Weights of a small GPT-style language model, trained from scratch on English Wikipedia: width 512, a variant of Adam for these matrices.
MLP neurons of a small language model. Each row is named by its layer, matrix (up: input weights) and neuron, and shows model dimensions 170-297. Each number is 50 + 15 x the weight over its row's rms, rounded and kept within 0 to 99.
A block is one neuron, or neurons of one layer that tend to fire together. After each block is what it responds to, as a language model described it from the Wikipedia text at the highest values.

L4.up294:49 32 33 51 44 40 50 30 65 45 58 33 65 46 48 36 29 27 49 41 38 60 49 62 64 21 35 41 40 73 46 39 72 24 58 45 48 74 73 60 45 48 51 38 58 18 19 14 62 31 60 47 72 60 67 48 42 32 78 58 49 41 40 48 22 54 50 24 38 58 71 46 58 48 40 54 63 48 26 51 39 56 48 70 68 42 41 52 64 57 41 46 29 42 43 62 44 40 55 63 24 18 53 53 66 67 56 63 69 82 26 35 64 46 77 24 68 37 57 59 75 39 37 54 71 50 43 39
Clause-boundary commas and conjunctions

L3.up79:33 71 61 34 62 62 70 54 56 57 67 65 56 54 57 43 32 20 46 52 61 51 66 68 37 56 56 57 59 58 64 54 57 57 36 21 59 54 69 41 31 51 43 45 49 33 62 29 22 44 33 58 42 57 52 59 44 15 72 56 40 36 57 73 71 30 42 69 79 49 73 34 57 69 43 73 42 49 50 67 73 67 50 37 35 58 76 31 66 42 52 69 65 33 32 60 50 53 64 20 50 39 47 60 42 50 42 62 52 58 26 47 45 49 54 33 48 49 48 83 38 58 29 63 41 46 62 60
L3.up81:69 49 54 44 34 66 57 75 49 42 42 68 36 29 58 64 28 42 58 43 28 76 65 58 55 32 57 63 37 32 79 47 52 56 53 43 40 49 68 55 69 66 64 71 47 73 41 32 77 22 73 50 56 50 38 31 39 36 32 60 30 36 73 61 33 47 27 23 70 79 45 47 66 66 36 47 30 33 23 51 32 72 57 19 34 34 60 22 44 33 44 42 57 44 43 44 34 31 55 41 85 51 52 28 74 49 51 54 31 75 57 51 40 28 72 39 74 49 42 49 47 40 35 46 56 65 48 52
L3.up302:33 29 55 32 55 55 68 69 63 39 99 74 28 44 64 51 57 19 47 25 49 68 52 74 44 55 72 51 71 54 73 43 55 42 23 47 44 53 42 42 62 52 63 51 72 31 30 54 34 26 51 43 53 47 49 70 22 33 44 43 41 21 43 70 25 43 46 34 35 57 54 60 16 54 52 66 41 47 36 47 47 78 20 37 27 40 70 45 35 56 62 60 65 33 34 56 33 78 42 56 67 64 73 38 59 58 39 62 59 60 37 61 59 38 43 43 62 70 64 67 41 36 51 42 67 48 44 59
L3.up476:59 21 70 49 70 64 27 45 71 55 38 57 26 17 46 54 54 68 29 28 69 44 32 61 53 73 59 46 68 72 60 72 46 32 54 38 31 30 39 69 59 49 37 66 54 57 13 25 59 64 46 35 56 74 54 35 56 27 38 61 45 40 82 73 44 49 59 64 64 65 61 68 32 48 51 36 54 63 48 17 57 63 41 35 40 53 58 36 48 38 24 51 38 35 69 43 42 33 79 62 53 66 63 36 64 38 52 60 58 40 65 54 35 33 66 47 90 47 41 45 46 81 73 41 83 42 28 60
L3.up994:36 44 35 34 57 54 56 68 65 55 39 55 56 63 35 48 63 46 43 51 28 66 64 71 52 72 50 85 36 58 46 42 59 24 57 32 63 46 46 29 28 23 64 58 71 49 63 20 26 70 73 37 39 44 41 49 75 51 26 59 62 41 54 73 31 34 54 30 58 66 41 66 51 48 37 52 50 42 19 73 94 55 52 42 48 52 53 27 33 28 36 44 62 29 45 60 40 52 50 52 45 49 40 58 73 54 40 28 47 47 66 51 25 39 82 46 61 52 64 69 38 48 36 17 52 58 38 32
L3.up1003:17 53 65 36 81 49 33 47 75 63 44 51 48 40 43 61 32 58 37 47 43 30 76 53 28 59 47 59 51 33 67 27 56 42 33 33 30 48 53 55 63 45 44 58 35 44 39 50 46 68 74 50 72 44 41 46 49 18 51 70 57 85 53 35 31 52 56 29 22 52 38 72 64 58 46 67 31 39 41 68 58 50 58 26 62 42 52 51 38 41 64 79 79 57 50 52 65 18 76 47 49 57 19 46 70 38 50 36 82 62 48 59 91 47 71 57 67 68 63 48 50 18 42 23 49 63 58 46
L3.up1070:46 40 43 56 49 19 25 83 53 55 32 69 72 60 34 32 57 47 40 23 41 59 58 19 62 19 13 33 58 39 60 52 50 26 51 49 52 70 52 42 38 36 61 50 52 53 67 34 55 59 43 49 46 59 40 37 36 25 49 50 29 60 67 59 45 56 49 07 55 62 57 58 46 56 30 63 34 58 42 57 80 56 24 60 56 43 72 69 37 40 63 53 56 42 26 65 54 54 44 66 60 56 80 56 34 63 34 57 48 67 55 64 40 47 80 39 61 72 64 78 65 32 32 10 75 64 57 40
L3.up1254:43 57 53 61 99 51 52 85 56 29 50 69 50 37 51 56 30 42 61 61 56 61 56 62 84 65 39 38 50 43 38 58 62 28 41 45 60 48 46 32 32 60 78 36 56 37 38 20 14 49 44 51 42 54 48 78 60 48 41 40 30 37 47 61 56 26 22 34 46 36 57 76 20 56 31 69 33 47 31 52 54 41 37 34 55 48 54 64 55 38 57 53 48 56 68 71 36 52 59 50 90 42 47 62 23 37 38 61 61 62 65 82 61 19 43 38 49 80 46 70 29 51 46 44 48 52 55 40
L3.up1596:35 59 57 74 73 48 79 50 57 35 16 47 66 29 55 57 63 58 43 36 41 82 50 38 55 27 26 59 29 75 40 44 54 76 35 46 44 57 52 19 39 80 61 56 49 43 65 69 34 58 50 30 39 41 57 66 67 40 69 70 59 50 63 43 39 30 51 52 56 36 69 44 47 41 43 19 86 41 37 43 55 52 50 53 51 46 76 59 53 34 66 70 33 11 37 62 40 47 57 65 71 35 78 68 59 47 63 33 46 34 11 70 56 24 39 30 59 71 65 53 48 70 40 32 57 37 56 25
L3.up1643:42 35 28 38 61 14 35 79 48 33 46 92 65 51 41 36 56 52 43 60 77 48 46 65 48 35 45 35 49 51 59 52 44 52 42 29 53 23 71 49 60 54 75 52 41 36 33 74 30 46 36 16 33 59 60 52 59 39 43 59 55 13 36 74 24 45 57 26 54 42 53 48 36 41 54 51 49 48 50 65 32 53 45 43 65 47 55 31 45 38 77 82 46 58 59 29 62 39 62 48 62 50 62 38 68 33 66 45 41 58 68 39 88 16 56 41 61 66 36 53 36 57 26 31 39 70 58 64
L3.up1646:56 40 48 51 32 58 46 47 97 50 34 71 37 06 76 49 54 48 47 28 40 63 28 44 42 38 73 56 59 66 68 17 68 44 54 18 45 46 63 72 57 56 62 43 69 45 46 51 69 29 50 48 45 34 54 60 62 42 55 52 51 55 35 38 51 35 47 58 43 34 70 70 50 66 50 56 45 32 81 22 51 70 48 33 61 51 67 36 24 38 67 34 39 25 73 73 23 48 47 47 76 48 40 48 52 45 86 48 67 43 58 30 58 51 54 66 59 84 40 52 78 39 33 53 63 93 32 26
L3.up1683:35 43 59 63 52 59 37 30 60 43 27 43 33 23 44 40 56 23 61 60 42 57 32 43 71 50 40 46 53 55 49 66 57 67 50 60 49 51 49 52 69 37 52 70 56 57 42 27 57 41 41 55 37 48 55 31 36 70 80 59 42 39 44 74 55 53 32 61 63 57 49 70 63 39 44 68 74 59 47 24 55 49 58 29 51 46 65 58 80 71 31 44 51 15 50 41 65 55 72 44 44 14 82 52 84 71 69 74 36 49 41 48 39 34 44 55 68 63 63 74 30 69 38 61 65 33 55 62
L3.up1707:36 55 46 75 55 38 24 52 75 48 58 50 52 20 79 37 31 51 71 71 39 45 49 66 31 25 63 33 42 62 69 40 38 65 53 45 48 55 71 53 70 55 83 71 50 50 69 63 43 44 55 61 47 29 44 59 27 48 62 80 48 46 44 62 62 13 32 67 30 57 48 55 80 48 46 68 62 29 70 45 76 44 49 66 56 55 58 48 41 55 55 53 62 37 59 56 46 39 75 42 59 30 57 37 69 53 76 32 43 36 60 66 51 53 42 53 44 40 65 36 53 42 33 53 56 89 39 59
L3.up1762:53 34 35 28 74 52 42 53 55 64 25 66 43 48 32 38 40 30 62 14 38 75 38 53 58 72 46 51 53 52 68 41 41 54 44 29 41 55 59 52 25 52 90 22 57 53 14 22 19 19 49 33 34 55 53 79 47 74 70 57 41 26 76 58 65 49 32 33 67 81 41 56 61 60 27 62 35 48 60 11 57 31 42 44 21 48 49 63 49 39 23 66 51 62 61 34 62 46 45 52 60 35 44 51 65 31 58 72 59 77 58 53 51 39 66 43 63 55 51 67 24 63 32 34 49 61 33 61
L3.up1860:20 58 62 48 53 60 51 80 46 58 46 65 31 21 49 74 55 67 54 44 41 42 49 41 70 58 61 47 54 54 52 53 78 18 65 41 59 23 65 42 48 12 72 61 71 29 34 44 66 24 36 39 55 51 63 57 50 06 29 50 38 49 34 64 34 30 50 14 36 35 69 35 22 74 48 64 63 34 50 41 35 36 38 44 41 68 47 37 66 75 31 45 47 24 72 44 25 32 66 36 57 22 48 51 75 38 41 54 54 63 39 69 51 37 68 28 75 58 81 65 20 69 22 37 62 26 40 34
L3.up1888:72 68 41 58 37 58 54 70 53 54 38 54 43 38 57 32 80 55 26 48 60 51 45 62 37 51 27 30 42 31 42 32 38 46 41 49 71 52 31 38 45 52 67 29 70 66 44 57 60 33 61 39 30 34 61 47 46 58 48 44 70 60 59 37 62 54 49 47 39 26 56 20 48 35 70 57 62 41 50 43 51 69 56 44 59 50 69 44 88 43 47 83 49 26 82 66 49 36 41 47 30 42 52 30 64 53 68 60 71 80 42 52 45 31 76 69 77 61 73 56 35 81 50 59 38 38 64 64
Comma after introductory phrase

L3.up455:69 76 35 68 60 88 69 74 63 41 28 61 43 44 71 37 62 74 72 56 72 70 58 59 62 32 32 32 36 53 38 34 43 45 61 27 55 26 20 58 40 16 73 61 64 47 48 66 64 33 57 38 64 76 48 40 45 29 36 54 56 41 28 46 58 34 45 57 33 76 56 80 44 64 56 36 81 20 49 70 42 33 53 28 81 56 51 33 78 70 64 52 48 18 45 37 67 41 56 23 59 41 55 65 60 58 47 22 70 77 50 48 44 33 46 59 22 58 23 76 33 53 44 54 62 43 63 46
L3.up590:81 66 66 56 53 63 55 54 68 53 47 52 61 30 49 42 56 55 38 43 38 46 47 50 37 42 74 38 55 65 55 39 47 68 58 54 73 53 57 57 81 36 86 64 82 40 70 31 57 84 36 64 53 52 24 64 25 10 47 66 24 21 27 37 48 39 28 45 30 25 60 67 37 57 75 47 57 60 38 77 48 44 67 35 59 58 69 55 66 70 58 65 37 05 68 63 63 37 74 56 79 39 61 48 51 47 50 46 71 55 59 71 61 32 52 44 38 40 68 73 58 67 65 66 41 64 74 57
L3.up677:48 56 51 23 44 47 70 48 64 26 59 56 66 26 73 62 55 41 26 63 62 49 37 67 29 60 57 52 46 45 46 49 93 71 66 27 63 61 66 53 36 78 47 57 62 49 40 67 20 59 34 35 84 64 58 50 48 20 56 40 23 46 36 27 59 45 53 58 63 73 68 31 44 65 58 27 69 31 41 41 40 59 62 20 49 70 66 44 65 52 41 46 81 49 31 61 68 57 30 38 68 25 55 57 65 62 55 30 51 26 47 48 89 83 33 40 38 68 40 64 41 61 61 19 48 58 54 37
L3.up851:57 41 36 37 43 26 40 77 66 41 66 68 43 66 56 46 62 60 34 38 36 54 54 67 55 76 64 40 58 51 34 38 69 27 22 17 59 51 49 72 53 61 38 28 55 77 52 22 48 60 51 59 33 40 53 68 47 37 48 52 44 37 15 58 65 55 62 54 35 64 33 72 44 54 51 41 54 24 21 45 54 10 49 54 51 44 56 46 60 66 29 57 64 72 39 46 40 35 23 45 37 52 44 78 71 29 38 41 79 49 47 74 71 60 43 53 49 34 58 53 66 67 74 54 75 42 47 32
L3.up894:81 63 58 51 46 55 45 57 65 50 64 39 76 48 65 33 36 48 20 47 62 82 36 68 44 49 34 57 44 64 49 62 52 48 54 56 54 49 29 29 29 50 78 60 60 52 46 76 32 74 53 64 72 46 46 61 54 46 49 60 62 50 61 39 49 43 68 90 28 38 71 32 40 46 40 39 68 47 43 55 41 46 40 21 39 71 32 41 63 73 40 61 42 36 37 69 53 34 66 55 65 26 38 70 51 67 64 45 42 58 26 36 50 66 48 39 67 67 37 84 47 54 52 21 45 60 64 59
L3.up1092:38 39 41 35 68 62 52 66 69 25 27 70 59 59 61 49 68 54 18 68 50 55 13 33 50 55 26 38 38 38 54 57 63 43 52 28 51 61 44 51 50 35 45 61 60 42 38 39 60 58 26 35 58 81 51 68 26 26 34 52 36 64 38 39 79 59 28 32 50 58 49 45 63 58 70 38 59 25 39 60 53 37 57 58 67 46 79 68 66 46 59 62 59 40 59 43 51 21 33 57 36 17 49 44 56 22 45 71 72 75 38 57 70 33 60 61 50 51 62 37 56 44 53 34 42 73 53 35
L3.up1157:56 61 77 62 49 26 27 51 35 50 46 40 39 39 63 66 39 54 59 30 41 33 46 74 31 61 50 62 21 58 59 64 48 51 36 41 41 68 26 39 62 35 67 79 70 68 45 42 68 43 58 55 71 36 40 44 39 24 28 73 19 77 66 50 79 24 45 31 61 28 71 55 65 60 51 25 52 43 58 34 44 30 62 56 64 26 70 23 63 36 20 38 54 34 41 50 49 40 42 52 50 27 53 29 69 49 63 40 64 73 29 42 35 40 52 53 39 75 17 75 44 63 64 50 30 50 59 57
L3.up1190:53 82 56 62 51 13 59 50 59 42 86 61 60 38 49 33 66 78 58 19 38 63 37 19 46 55 57 39 39 50 44 68 37 32 44 58 74 46 36 57 38 28 54 58 60 43 73 35 55 58 51 42 64 56 54 35 64 60 41 72 39 50 16 55 45 42 50 28 58 48 43 74 43 74 44 56 64 46 58 48 55 64 47 31 36 74 39 54 56 82 69 39 50 26 59 43 40 27 76 32 52 23 67 52 69 59 23 64 66 44 19 58 47 69 69 38 73 72 23 62 52 64 64 55 49 25 69 33
L3.up1199:37 17 70 68 51 35 64 52 60 12 36 49 36 57 69 44 63 57 46 43 50 59 56 64 50 47 66 13 55 53 44 33 53 48 44 42 79 47 40 43 29 67 61 55 31 45 68 49 64 39 54 47 41 71 45 62 59 50 61 27 66 61 24 59 60 42 26 63 58 44 41 61 49 35 60 36 65 41 38 43 35 50 50 40 56 51 36 58 42 72 66 67 56 44 29 37 59 55 37 43 39 35 44 51 51 35 57 36 79 73 19 48 53 45 63 63 67 47 37 68 52 49 33 37 36 59 72 72
L3.up1318:43 65 53 47 73 48 80 48 53 55 48 69 68 67 39 69 49 44 64 36 46 59 55 65 32 38 56 56 65 64 65 50 87 60 61 42 52 70 29 71 53 71 50 57 57 35 61 36 32 50 57 44 52 38 59 76 39 22 60 58 38 37 24 79 67 32 29 54 44 80 29 30 46 82 58 40 55 58 45 34 34 56 37 22 78 76 41 55 53 64 31 71 40 48 57 47 35 31 47 60 55 58 39 33 58 46 49 70 51 52 24 47 71 48 77 72 62 43 38 78 84 69 44 55 56 63 87 51
L3.up1319:46 65 65 48 67 77 34 39 45 32 34 50 31 65 38 60 50 43 53 56 63 33 32 63 49 44 76 40 26 51 70 36 75 55 53 74 74 48 29 51 43 14 56 79 45 60 38 08 60 46 64 75 63 51 50 48 48 42 40 39 58 83 43 46 68 47 71 52 25 45 53 55 13 67 84 52 91 46 23 62 68 62 64 48 66 63 81 46 52 49 53 57 79 20 47 42 46 32 34 40 42 59 52 59 63 49 50 41 59 64 40 47 40 76 57 37 27 65 53 71 48 67 62 51 41 58 73 26
L3.up1477:43 65 35 40 56 60 58 68 52 18 43 44 29 37 42 62 72 61 57 31 45 61 41 52 36 44 68 32 44 65 67 35 60 36 50 35 62 48 48 60 35 26 58 78 66 73 50 53 66 44 35 44 56 53 30 30 49 38 65 58 43 50 43 75 40 26 65 36 53 63 52 70 55 77 78 51 61 37 33 73 58 32 51 56 71 35 74 33 82 46 43 82 50 32 63 44 53 30 61 53 47 17 64 45 40 51 60 45 72 69 46 62 50 73 47 37 67 91 45 70 19 73 57 66 19 58 50 40
L3.up1621:76 52 55 62 65 32 63 68 48 75 39 60 69 37 34 70 43 57 14 64 46 46 49 34 23 47 25 46 64 67 50 46 63 34 49 14 38 66 38 49 65 27 51 58 55 46 39 55 27 52 70 37 67 60 37 43 52 30 42 53 39 21 42 46 43 52 32 14 67 47 65 50 40 44 54 36 46 37 33 62 47 65 29 32 46 79 48 30 73 53 60 61 55 25 63 16 50 45 48 35 52 52 54 26 71 46 76 49 46 61 50 57 70 61 52 52 70 22 35 54 85 36 60 29 33 55 58 62
L3.up1663:75 38 35 77 32 72 54 68 39 59 63 64 64 23 53 46 69 54 39 40 38 49 49 54 42 30 46 48 53 36 64 67 48 59 29 51 58 64 56 32 25 18 65 61 42 38 27 76 46 38 29 43 49 49 63 62 34 50 82 34 25 45 49 66 64 08 35 24 30 65 86 49 26 54 62 56 40 71 41 26 49 56 51 46 70 44 54 40 48 39 36 53 54 23 61 62 55 62 59 42 60 33 58 28 46 26 59 64 62 61 56 64 30 47 54 62 42 76 26 66 47 81 50 38 69 58 49 53
L3.up1679:42 78 54 55 34 30 73 69 82 17 69 59 38 71 80 52 46 40 42 30 30 40 47 52 51 43 48 50 33 28 59 61 70 25 34 34 83 49 37 70 64 45 46 53 41 36 58 41 48 13 38 30 30 46 31 56 64 44 65 70 51 53 37 72 57 27 61 53 55 63 51 69 51 52 55 40 45 53 33 44 42 60 54 32 35 36 59 48 40 74 45 71 13 26 40 50 42 54 70 40 39 59 64 60 69 52 48 75 68 73 47 59 68 36 58 62 34 44 25 61 40 42 55 45 54 35 57 57
L3.up1781:62 63 57 49 63 27 37 76 71 57 72 68 48 67 50 50 69 79 26 36 28 55 65 55 35 69 54 35 41 59 61 85 45 36 31 70 46 38 38 68 25 26 36 48 44 52 83 48 58 53 37 49 41 52 20 68 85 21 23 42 53 50 19 50 45 57 44 35 55 80 55 73 68 48 77 79 50 62 20 36 50 36 37 52 51 51 57 54 65 49 78 51 13 21 48 44 45 40 37 59 51 62 65 72 28 36 44 49 42 73 34 60 18 47 67 52 72 43 50 47 20 82 47 54 39 53 54 57
Table row numeric cells

L7.up25:36 43 45 37 43 32 65 89 29 37 66 62 36 48 27 41 47 55 29 53 49 89 37 66 72 33 49 86 57 31 29 33 47 51 54 73 68 50 75 66 57 35 68 44 83 42 36 45 51 32 30 37 58 37 56 78 31 72 49 56 62 23 35 47 17 36 34 51 49 69 42 81 29 51 46 42 44 71 42 33 54 41 52 36 26 69 46 36 32 48 32 45 46 56 65 43 39 37 33 52 47 37 56 63 60 29 55 57 46 32 80 71 56 35 69 33 59 35 54 53 15 54 26 17 41 67 40 54
L7.up446:45 58 46 37 44 55 51 68 54 50 40 67 36 29 32 44 30 67 25 51 70 43 74 51 66 78 56 44 36 68 43 31 65 08 60 52 42 38 55 54 32 63 71 59 75 87 25 51 67 52 33 62 83 58 27 60 58 13 33 54 31 28 36 60 46 52 52 25 61 76 42 48 58 53 24 71 06 42 36 42 57 69 60 43 41 55 59 14 46 66 50 32 31 57 66 37 47 58 53 20 25 54 38 59 46 50 45 77 67 43 43 43 39 72 76 58 53 52 39 81 57 34 57 44 38 54 73 68
L7.up1418:58 34 64 41 86 20 14 38 45 71 55 49 62 59 21 10 65 44 45 38 58 50 64 59 62 31 47 46 75 29 31 46 49 06 48 68 64 49 40 29 53 46 50 40 64 43 64 68 40 33 55 39 47 74 47 42 78 34 62 37 53 54 50 74 68 36 38 29 54 46 49 62 47 80 67 44 57 48 46 78 61 66 28 30 55 28 83 55 21 51 45 45 43 54 61 14 51 53 51 48 79 48 63 52 44 36 80 39 64 43 39 56 46 30 37 54 39 31 46 56 34 54 57 37 46 73 60 50
L7.up1779:72 50 59 31 79 47 24 49 48 40 69 59 52 33 63 29 54 52 33 48 45 41 64 37 50 31 40 59 64 58 55 55 50 65 28 37 41 17 31 70 41 67 40 39 48 46 53 39 36 51 63 35 56 66 44 67 45 40 63 50 55 28 58 60 50 48 50 46 36 63 56 60 54 44 44 47 52 21 33 26 62 76 27 42 73 53 85 52 54 52 58 48 42 47 58 55 08 48 45 52 56 34 29 46 45 82 51 59 61 49 44 57 42 53 20 62 77 65 44 48 41 58 34 71 41 70 45 43
Sentence-opening time phrase end

L4.up378:54 49 47 58 50 53 56 37 56 53 29 39 44 43 82 52 63 47 21 21 39 54 35 69 73 42 56 61 59 40 37 34 72 76 41 58 39 56 43 30 43 67 61 65 55 85 54 58 38 65 44 62 57 42 27 29 30 59 60 45 49 70 64 41 76 68 37 73 41 50 48 69 26 54 49 65 46 46 31 43 26 56 53 26 59 49 47 55 43 58 45 67 64 51 62 63 39 57 40 40 35 51 60 72 27 31 36 35 44 58 45 41 54 57 85 44 39 40 40 49 49 68 55 49 49 62 63 51
Late table-row numbers

L7.up533:36 40 43 59 41 52 55 37 32 37 73 54 60 56 62 68 54 66 36 62 58 45 32 32 43 42 56 56 31 55 44 44 76 37 44 42 64 59 43 43 49 35 55 51 85 46 31 23 47 74 34 36 71 44 43 52 69 57 53 48 53 38 22 24 46 61 52 52 44 28 34 70 23 58 43 55 50 50 54 38 55 12 48 33 45 50 64 18 46 73 43 62 56 62 77 72 62 34 71 63 69 38 45 64 31 50 33 62 41 71 24 73 53 21 72 38 53 35 40 27 44 71 49 62 48 75 56 26
L7.up1626:60 52 41 55 50 54 38 62 60 59 93 57 43 64 21 46 44 44 23 62 51 38 32 62 44 67 57 46 32 62 41 54 55 47 67 48 65 61 66 58 06 22 57 31 52 70 53 39 43 54 42 42 51 45 46 18 38 23 45 34 42 32 54 18 63 63 40 39 69 47 57 37 32 70 68 53 43 37 43 66 26 35 19 63 51 43 83 39 60 19 44 68 45 43 73 33 49 47 49 50 40 65 35 65 64 79 80 67 41 53 51 65 57 48 38 37 51 27 43 39 62 63 40 45 61 43 51 43
L7.up1801:76 25 59 42 59 63 57 60 45 42 84 57 34 44 38 57 55 49 17 64 47 55 36 77 63 53 66 39 28 31 51 81 67 12 59 66 66 44 73 45 45 47 41 71 86 52 44 47 50 67 66 54 51 69 56 63 66 50 70 56 31 61 67 60 50 55 51 50 21 52 50 56 43 55 36 56 49 75 23 55 37 53 27 72 65 44 39 46 32 34 46 34 58 48 87 60 34 35 48 48 66 40 41 41 49 75 47 61 36 68 41 61 29 68 47 45 46 44 61 46 48 51 48 41 47 59 22 74
L7.up2013:32 38 61 64 24 62 80 64 74 40 72 38 25 63 66 44 58 62 39 63 63 50 44 62 64 52 52 46 72 50 68 51 55 48 27 53 33 58 75 58 39 46 46 52 66 37 25 67 63 53 25 29 62 15 25 39 70 45 39 56 47 53 45 35 46 64 48 84 76 51 34 87 56 46 46 37 73 35 20 47 30 59 31 64 42 45 71 62 66 29 71 57 61 69 72 55 46 38 51 35 43 59 18 70 61 53 54 87 52 53 54 47 16 40 57 49 43 37 59 40 04 57 72 56 34 79 39 35
Table cell number endings